config.toml
num_hidden_layers = 11
hidden_size = 640
num_attention_heads = 10
num_key_value_heads = 10
head_dim = 64
intermediate_size = 2560
vocab_size = 33633
hidden_act = "relu"
norm = "layernorm"
norm_place = "pre"
norm_eps = 1e-06
positions = "learned"
qk_norm = false
attn_scale = 0.125
bias = "all"
tie_word_embeddings = true
parallel_block = false
init = "uniform"
init_std_qkv = 0.0173
init_std_o = 0.0173
init_std_up = 0.0173
init_std_down = 0.0
optimizer = "muon"
learning_rate = 0.00771
beta1 = 0.95
weight_decay = 0.017
lr_head = 0.00617
warmup_steps = 200
schedule = "wsd"
decay_fraction = 0.839
decay_shape = "pow"
final_lr_fraction = 0.0
batch_tokens = 131072
max_seq_len = 768
doc_mask = true
train_tokens = 1096000000
max_steps = 8362
dataset = "wikipedia_en"
MLP neurons of a small language model. Each row is named by its layer, matrix (down: output weights) and neuron, and shows model dimensions 261-388. Each number is 50 + 15 x the weight over its row's rms, rounded and kept within 0 to 99.
A block is one neuron, or neurons of one layer that tend to fire together. After each block is what it responds to, as a language model described it from the Wikipedia text at the highest values.

L3.down317:34 34 57 44 47 46 38 45 55 65 55 29 39 39 52 32 78 39 37 63 33 62 56 49 23 41 49 43 48 51 43 41 72 37 60 50 53 36 61 09 45 55 36 41 38 52 55 46 22 57 77 32 45 34 51 45 42 52 55 42 25 55 36 40 38 00 57 22 46 58 50 50 65 19 46 56 49 45 67 56 26 35 66 57 49 33 54 56 66 38 53 54 59 49 80 51 33 64 34 39 20 57 49 61 54 86 54 38 67 60 35 10 62 40 36 36 38 65 41 63 32 56 62 34 39 54 65 50
L3.down1149:49 32 39 12 42 37 65 66 48 50 47 26 56 54 39 25 50 51 54 54 54 56 42 70 50 32 36 65 25 20 71 49 75 82 69 57 49 65 45 47 41 67 57 58 63 35 37 53 42 64 58 66 35 45 53 40 48 37 58 59 86 52 50 67 45 36 51 44 16 53 81 45 37 47 94 44 19 59 57 45 46 62 39 52 46 38 53 45 29 70 50 46 66 33 55 44 42 76 40 50 25 64 40 40 55 77 63 41 79 42 46 79 73 63 38 40 48 31 54 46 57 68 32 40 60 45 34 47
L3.down1304:20 59 77 36 66 63 32 45 60 70 34 42 74 69 60 48 78 56 58 44 73 59 76 46 48 25 62 43 42 49 53 38 70 51 54 48 64 55 35 46 37 54 43 60 46 59 33 52 32 33 59 43 33 26 57 34 20 31 44 40 70 71 51 48 76 54 61 24 53 60 57 55 67 62 90 36 47 27 72 52 36 67 41 53 42 29 52 53 45 80 57 47 47 45 79 38 55 43 35 33 27 39 48 46 48 55 61 65 54 30 29 05 54 62 46 22 40 46 48 65 47 38 41 46 48 49 36 47
L3.down1548:37 43 77 48 54 44 78 40 28 68 57 43 40 59 68 32 48 64 51 56 61 61 43 32 46 43 52 45 42 43 52 50 67 60 79 76 45 44 40 85 55 57 36 48 61 35 36 83 63 32 76 54 25 52 47 17 16 45 38 51 61 45 47 52 58 47 62 48 42 62 47 76 62 31 43 40 64 25 26 16 61 52 44 55 69 54 50 50 14 58 67 83 48 45 42 70 32 51 67 54 79 71 47 50 45 25 67 38 48 53 31 26 38 70 65 51 42 41 48 65 40 43 50 40 53 55 30 47
L3.down1567:31 29 47 38 40 40 58 57 48 64 74 41 50 43 63 52 53 37 51 42 57 54 46 54 49 42 41 55 53 71 71 55 46 67 62 42 66 46 24 61 31 66 75 33 65 35 71 31 65 66 52 30 36 46 65 49 63 71 45 32 38 54 37 42 26 54 46 41 41 54 33 67 64 60 43 49 41 33 78 68 62 79 47 70 46 50 57 37 62 73 65 45 86 53 73 44 40 35 26 37 50 40 51 56 70 70 51 54 61 79 54 40 37 56 70 45 52 45 37 25 63 63 42 36 59 38 61 61
L3.down1608:46 32 48 59 49 55 62 12 42 66 58 50 53 52 59 78 57 51 74 25 55 64 56 61 17 42 37 85 49 63 44 55 89 50 65 72 53 68 69 57 65 17 71 37 49 72 55 56 54 37 57 50 47 60 25 21 54 32 43 61 55 50 73 51 35 55 52 57 49 63 61 63 67 65 61 22 23 53 59 53 42 26 70 46 53 31 69 31 70 67 67 70 25 19 42 07 62 51 42 28 56 61 19 48 58 67 57 26 33 55 50 58 63 69 57 60 35 48 44 35 63 33 31 59 35 32 56 53
L3.down1609:49 63 41 49 62 92 38 64 17 46 41 58 53 55 40 66 52 54 50 50 55 48 44 76 57 59 70 57 50 24 54 63 62 54 62 55 43 23 45 44 21 46 49 27 35 52 47 37 34 85 66 63 38 38 53 20 47 54 54 40 36 38 55 43 56 27 37 55 38 56 28 47 37 34 82 50 73 67 45 59 74 49 25 64 67 52 44 48 82 37 45 42 68 47 49 23 59 68 21 45 33 75 69 54 79 66 46 55 48 48 32 43 60 39 50 17 65 39 41 60 49 39 47 41 41 39 27 38
L3.down2413:48 63 35 33 48 27 60 41 54 68 83 39 60 27 70 60 56 53 59 59 77 53 38 44 76 21 49 50 67 30 72 40 66 84 60 41 38 28 25 38 36 41 25 50 71 33 32 54 49 57 86 43 55 30 48 28 67 51 24 66 44 13 36 74 71 49 58 54 45 73 64 48 51 52 81 41 59 53 45 82 42 62 69 67 62 52 62 60 64 64 39 50 44 48 42 33 38 60 14 21 56 57 46 62 53 71 63 87 53 77 65 49 70 41 47 43 74 53 27 52 54 71 43 47 68 51 31 47
Description: Abstract nouns naming an action or event, often derived forms completed by suffixes after a determiner or preposition, such as expulsion, arrest, conservation, drafting, cancellation.

L8.down2276:18 52 38 42 54 37 11 52 76 52 58 50 52 40 51 34 58 35 38 73 75 36 52 53 56 67 41 46 18 48 72 59 58 54 95 74 49 55 48 49 49 58 43 55 67 41 46 43 28 62 49 36 48 62 45 46 56 63 54 33 66 43 70 58 44 37 59 50 34 28 51 30 53 53 32 73 51 55 74 24 50 63 63 46 32 61 41 37 49 45 25 58 61 45 43 59 53 36 65 32 55 88 70 40 59 46 39 54 38 43 62 72 41 38 55 46 35 44 44 38 44 50 44 32 35 18 40 54
Description: Item numbers and leading table cells in album track listings and other wiki tables (the 1 in 1. "It's Mine", a leading |), plus scattered words in song and album prose.

L7.down81:33 53 46 66 41 69 42 37 58 52 34 54 78 48 37 31 49 40 39 64 66 52 58 38 42 37 61 38 50 51 63 70 63 63 33 62 11 23 54 95 36 63 50 38 56 41 39 71 28 55 37 36 12 27 57 62 56 44 55 50 40 45 52 41 26 31 44 65 38 65 48 55 27 47 55 47 53 66 49 36 57 37 82 42 47 53 45 32 55 30 42 29 65 76 57 37 48 49 50 79 61 68 49 48 50 41 56 78 74 55 43 25 43 51 74 34 43 54 57 70 52 59 41 13 47 41 50 31
L7.down427:54 27 33 28 54 59 44 92 64 71 57 49 46 59 51 45 47 59 48 52 24 56 61 50 44 45 55 28 43 31 46 54 41 38 48 23 50 29 36 45 37 73 27 52 42 25 56 17 82 53 45 58 56 16 50 59 48 36 75 37 00 50 40 50 48 49 55 55 65 38 60 25 26 27 58 40 60 35 54 35 18 33 53 58 30 46 60 61 45 36 49 42 53 44 73 45 22 52 69 44 67 65 66 65 64 35 15 56 37 47 64 59 53 66 56 53 65 30 53 57 58 73 46 57 52 59 62 71
L7.down1229:59 21 37 64 46 40 31 54 55 14 37 70 48 45 61 48 41 66 68 62 74 49 52 36 06 62 34 55 44 56 27 81 75 41 51 49 43 67 29 20 34 56 66 46 55 34 64 32 65 55 47 63 46 28 50 71 26 53 48 44 46 31 54 28 62 51 44 56 36 32 22 82 31 25 51 93 58 60 64 48 78 83 79 33 63 51 56 32 52 67 25 85 55 59 50 43 24 54 26 36 59 52 48 56 03 44 55 74 66 42 53 72 40 54 36 62 42 38 65 42 59 33 22 74 51 45 65 52
L7.down1269:37 44 35 38 38 64 48 59 64 56 69 58 80 50 32 68 91 59 42 60 74 46 55 46 41 46 62 57 65 49 78 58 15 58 38 53 73 25 35 59 62 74 49 87 30 45 48 60 51 41 49 73 71 29 33 81 81 39 40 25 45 54 57 30 51 45 34 48 59 46 49 60 45 88 69 26 62 41 18 36 87 55 56 63 38 49 73 52 34 65 57 70 74 34 51 36 70 56 60 38 64 68 58 39 42 61 54 48 51 63 77 26 66 56 50 60 45 38 48 68 51 63 38 29 65 74 53 48
L7.down1387:64 44 31 29 61 55 48 79 52 38 42 51 56 59 55 64 37 36 30 39 21 56 48 91 51 53 55 66 52 60 65 59 42 27 32 45 61 60 21 31 19 43 66 49 52 35 61 21 55 40 56 28 36 48 47 59 37 36 41 52 47 44 61 43 25 49 40 36 67 43 37 47 42 33 63 32 64 39 51 45 43 55 26 59 56 59 56 39 30 46 59 28 63 28 61 46 20 37 64 49 37 61 27 32 63 64 36 57 60 63 54 61 34 62 61 65 66 47 75 34 39 70 52 62 50 39 54 57
L7.down1607:58 63 68 46 49 72 54 35 40 67 33 25 81 51 30 44 53 37 45 73 56 56 48 37 32 38 45 07 27 54 45 63 30 27 51 53 55 47 55 46 50 17 68 58 64 57 44 45 37 32 73 67 62 50 63 32 46 32 75 35 44 46 41 42 51 53 47 57 39 55 49 42 38 60 49 49 58 71 52 60 39 40 53 44 44 59 59 66 45 42 48 85 48 43 78 56 53 21 32 75 47 38 51 68 43 96 50 43 75 43 25 34 85 58 35 68 66 45 40 51 59 62 31 55 66 21 37 19
L7.down1649:49 28 39 72 78 54 50 39 51 47 48 26 50 60 49 53 54 65 66 54 56 38 70 64 58 39 42 45 68 59 37 67 59 41 63 40 87 46 21 49 73 47 58 53 47 25 39 42 60 72 54 54 70 68 20 64 46 45 58 65 32 40 54 46 62 31 47 47 37 51 27 59 62 51 23 81 53 40 62 62 81 64 43 41 44 56 47 34 54 47 50 34 29 50 48 59 35 65 38 61 68 35 54 37 52 58 60 79 54 07 30 43 36 46 53 46 40 59 53 47 52 67 62 45 79 26 44 39
L7.down1932:51 65 66 55 50 56 44 54 32 27 44 54 41 61 44 40 54 94 61 55 59 66 59 60 51 14 52 43 44 78 40 57 70 44 31 39 61 25 45 50 78 83 48 77 50 53 44 70 30 93 55 68 31 25 56 78 33 66 50 62 70 29 60 28 49 63 33 56 35 57 23 46 60 53 49 23 67 60 44 53 31 47 53 41 29 43 45 78 39 09 70 44 53 42 60 78 63 74 61 49 52 36 77 41 59 35 42 52 66 46 59 29 60 37 57 44 62 60 46 48 77 52 45 50 60 44 58 45
Description: Music-production words in song, album and soundtrack descriptions, like guitar, song, b-side, string, theme; some unrelated word-fragment cases too.

L8.down54:63 49 52 50 63 31 43 43 45 22 35 48 41 77 44 48 63 59 50 49 67 53 26 45 52 53 63 35 34 60 54 42 50 41 45 24 53 19 36 45 52 64 58 59 40 61 57 58 40 32 65 42 43 19 47 32 31 59 57 48 62 49 46 53 69 61 43 54 41 42 86 43 44 46 47 55 48 58 57 79 81 59 57 47 48 25 66 42 84 78 45 42 32 38 84 53 49 61 22 48 38 26 39 58 46 59 36 54 33 46 18 33 65 82 41 50 68 45 50 59 36 74 46 37 32 47 62 34
Description: Fires on abstract process or action nouns, often ending in -ation, -ion or -ing, usually followed by of, such as acceptance, registration, translation, monitoring.

L7.down912:04 41 66 55 41 53 38 41 43 41 36 61 62 48 52 53 16 52 58 68 35 47 58 76 43 32 44 61 67 56 57 60 54 35 38 27 37 31 58 46 42 64 63 55 56 46 61 49 24 58 53 68 66 29 42 29 58 44 12 52 32 47 47 46 79 75 61 41 54 42 38 43 61 95 41 40 51 50 45 37 52 69 60 55 40 46 46 30 45 57 58 29 52 54 27 61 46 58 48 14 44 65 58 50 49 73 63 43 67 54 47 47 42 73 31 59 62 75 58 55 26 69 43 59 86 31 53 55
L7.down1181:17 80 44 27 37 69 59 55 34 44 68 64 65 61 44 39 43 51 33 48 41 44 86 49 65 37 43 47 56 52 30 23 65 67 41 56 52 16 37 66 44 38 48 40 58 58 94 51 49 58 53 10 43 39 38 42 48 56 63 47 10 59 31 74 61 47 34 30 23 55 80 61 55 53 58 24 55 39 54 32 56 22 62 30 36 54 40 60 50 37 65 37 40 37 63 41 59 54 64 52 61 41 51 55 51 38 38 54 52 47 66 46 43 48 64 27 30 47 62 53 42 35 34 39 61 70 58 65
L7.down1333:44 73 52 53 45 52 49 68 64 29 61 57 46 99 58 51 41 67 44 58 41 30 66 71 49 62 57 89 50 61 59 59 51 54 27 55 27 53 52 51 65 45 49 54 36 43 81 53 32 59 47 32 47 25 42 56 51 67 54 56 16 54 44 73 33 55 65 68 51 99 75 65 47 54 64 38 51 38 50 51 53 45 54 35 62 70 23 58 55 42 16 68 45 68 39 34 34 48 49 57 50 69 70 32 25 65 77 46 25 60 41 55 75 67 40 29 69 26 45 40 39 53 37 88 95 70 48 61
L7.down1396:45 73 47 47 72 29 54 68 33 63 64 53 42 46 39 49 34 49 62 48 66 32 33 42 67 42 53 56 46 60 52 49 56 73 49 63 58 44 58 75 53 47 60 65 56 69 60 32 48 41 46 44 39 77 52 80 64 44 50 29 59 60 43 52 67 45 52 58 54 33 56 33 55 47 57 47 64 26 64 57 43 44 58 09 35 61 52 51 67 44 18 54 18 54 47 44 72 74 41 85 56 50 30 55 72 53 40 35 37 20 77 63 62 62 34 66 40 72 27 28 41 55 90 20 83 30 56 51
L7.down1406:54 26 41 74 49 44 39 69 61 55 47 39 41 47 41 40 34 49 34 54 75 79 34 67 70 33 51 56 54 74 60 77 63 58 70 80 70 47 29 38 62 69 43 34 64 29 51 75 37 37 44 48 39 62 61 50 63 33 57 42 55 38 31 49 43 68 55 62 49 69 48 58 44 48 35 45 65 39 47 47 54 61 53 12 42 50 44 48 54 49 24 60 80 59 56 21 48 49 50 34 37 51 56 40 30 41 62 52 34 63 38 67 53 38 45 53 45 52 44 80 75 22 71 44 32 49 59 57
L7.down1474:49 61 53 67 61 62 36 36 34 58 36 43 33 62 44 55 65 47 56 49 57 45 35 34 64 46 51 58 68 48 55 54 48 54 37 46 38 51 53 56 68 50 49 71 38 63 40 53 51 52 75 55 46 73 37 46 63 66 64 22 36 17 65 45 48 27 50 52 55 52 66 44 38 50 61 66 39 18 46 37 53 60 50 54 20 57 80 44 37 34 51 47 42 54 36 71 38 42 43 31 41 69 67 46 34 46 69 56 57 25 40 43 50 30 39 53 35 77 43 67 56 71 60 50 51 44 71 50
L7.down1628:64 13 60 72 80 66 61 34 43 61 62 46 47 53 59 65 36 53 54 62 46 43 43 43 72 66 53 66 29 34 26 67 59 44 28 38 39 43 55 50 28 65 44 39 42 28 64 33 41 58 49 49 40 48 38 53 76 34 62 36 40 46 55 51 56 24 26 40 48 42 29 50 66 59 47 49 66 41 61 37 47 58 64 56 48 45 45 75 59 54 66 35 85 47 53 45 63 59 49 61 46 56 47 20 25 41 58 48 22 50 63 51 53 25 48 33 49 68 40 58 47 49 30 41 38 51 49 62
L7.down2154:40 39 42 75 27 40 27 19 62 58 53 69 78 55 49 68 45 36 14 68 57 85 33 53 34 70 29 43 38 63 57 58 66 67 75 56 49 56 66 58 34 24 52 53 30 75 88 44 62 30 64 60 42 39 49 62 42 46 39 71 35 66 42 59 66 45 44 33 63 49 57 57 43 30 56 66 20 49 40 49 49 51 48 51 50 70 57 40 38 34 44 60 65 35 49 20 43 48 61 46 41 22 43 29 77 31 46 36 46 62 85 33 52 52 65 29 52 40 43 43 68 39 48 69 47 50 60 49
Description: Space or table separator right before a match score after a team name, as in Real Madrid 6-1 or drawing 1–1, plus other stat-table number cells.

L7.down89:31 45 64 85 62 55 44 42 46 40 50 38 41 63 47 52 53 23 65 49 62 33 38 62 67 52 89 70 20 75 62 42 57 44 59 37 64 48 39 66 34 46 54 63 31 51 56 57 62 60 44 79 41 65 27 57 57 54 43 32 60 60 41 25 56 47 59 32 29 44 45 54 58 65 57 35 46 49 42 41 56 27 69 62 55 53 58 51 76 30 43 70 31 29 15 31 18 68 47 70 42 43 54 46 39 91 61 46 57 74 49 45 53 40 38 51 66 41 48 52 62 39 27 49 47 41 58 62
L7.down419:27 56 62 51 83 28 43 53 31 49 66 44 64 35 57 16 45 45 52 25 18 75 37 21 72 62 44 32 41 61 57 45 81 26 44 48 81 38 42 57 18 58 28 64 39 54 31 68 81 64 65 58 38 43 42 44 60 46 41 43 39 65 28 68 90 34 40 52 32 55 71 73 32 49 50 69 50 41 70 48 47 23 53 54 49 52 40 44 43 64 74 56 46 48 63 62 39 58 52 74 42 28 38 43 44 56 55 40 38 53 38 49 59 49 62 63 46 42 30 65 67 48 33 62 33 65 59 38
L7.down953:37 60 61 25 59 49 80 44 55 57 62 20 72 49 53 66 84 50 41 27 67 62 60 37 77 32 30 57 52 51 61 57 42 30 51 67 69 51 36 23 15 56 38 38 43 47 41 48 57 42 79 44 68 59 34 71 44 54 45 53 54 39 58 31 44 47 53 81 77 17 50 64 43 70 38 52 52 50 58 39 42 23 51 34 54 31 81 70 71 38 66 51 58 57 43 62 47 55 48 70 44 57 53 52 35 91 71 23 49 46 46 30 54 40 40 58 45 44 22 60 32 39 42 46 74 50 40 72
L7.down1156:66 33 33 46 67 56 65 51 39 39 86 48 47 59 49 67 46 32 73 37 50 54 26 32 17 15 67 39 39 52 54 64 68 70 68 66 78 36 45 41 18 51 49 52 38 54 17 19 39 44 49 59 63 49 71 62 41 38 51 75 45 42 33 25 51 40 53 25 38 35 56 61 33 46 85 37 41 48 61 54 36 30 72 45 47 42 56 47 50 86 44 62 42 41 66 54 16 55 31 46 58 64 61 69 20 77 61 05 31 39 37 44 53 51 31 34 40 44 58 43 41 47 60 53 53 69 43 33
L7.down1256:54 58 37 51 35 32 48 37 46 35 48 66 45 45 52 54 34 41 59 43 49 37 37 62 50 52 37 59 57 41 62 46 67 27 61 26 54 36 45 53 62 34 70 63 56 80 42 54 40 54 59 61 63 35 38 46 67 54 37 55 55 41 77 66 60 14 43 99 64 69 68 68 42 52 56 35 43 53 47 53 41 33 58 60 59 16 54 49 59 57 71 42 20 50 38 43 41 36 43 67 51 52 28 71 53 58 53 35 38 73 41 63 71 66 42 62 19 54 63 48 54 68 44 61 41 57 63 56
L7.down1391:50 65 84 17 44 51 71 30 85 49 58 55 42 45 16 40 45 48 56 55 73 68 70 63 50 20 29 60 28 78 47 62 32 65 69 42 55 60 58 33 33 58 57 53 40 93 42 46 40 24 52 54 37 53 50 45 44 27 83 63 55 42 54 49 63 40 47 58 56 67 53 75 66 38 84 29 55 66 60 37 66 45 53 41 70 49 62 61 22 46 47 39 49 39 29 64 54 67 60 45 64 59 34 50 57 50 48 27 71 58 51 47 32 68 59 51 64 28 39 60 20 66 39 58 35 33 71 24
L7.down1570:47 33 49 44 34 24 41 62 69 62 63 38 61 26 32 64 59 58 87 49 64 54 41 54 48 51 43 61 62 66 60 22 60 45 69 46 61 43 51 37 49 53 69 60 27 46 42 51 53 70 66 62 44 70 63 80 53 60 61 65 52 36 51 31 55 39 38 34 70 35 69 25 78 62 51 46 68 60 37 41 54 58 48 57 37 57 67 59 57 51 19 40 51 49 53 36 45 85 65 41 45 57 81 52 42 39 36 15 62 68 62 53 56 53 47 50 54 71 40 62 26 47 79 31 39 65 43 57
L7.down1691:57 42 52 47 29 37 46 37 90 48 43 54 33 72 36 75 75 31 52 23 69 34 59 82 36 50 61 48 28 55 66 67 58 59 47 21 57 62 25 67 44 28 22 65 50 40 41 86 48 38 44 45 20 58 47 38 51 61 51 81 62 44 49 41 48 45 67 32 49 40 34 63 65 43 43 64 49 31 50 67 66 38 34 23 61 64 41 37 67 54 37 49 27 38 67 61 73 60 78 44 56 59 68 70 38 46 31 31 53 71 19 62 64 39 53 50 49 46 47 63 79 26 33 33 75 60 25 32
Description: Final tokens of nouns naming an activity, process or field, often -ing/-ation/-ment endings, e.g. preparation, drilling, management, education, medicine.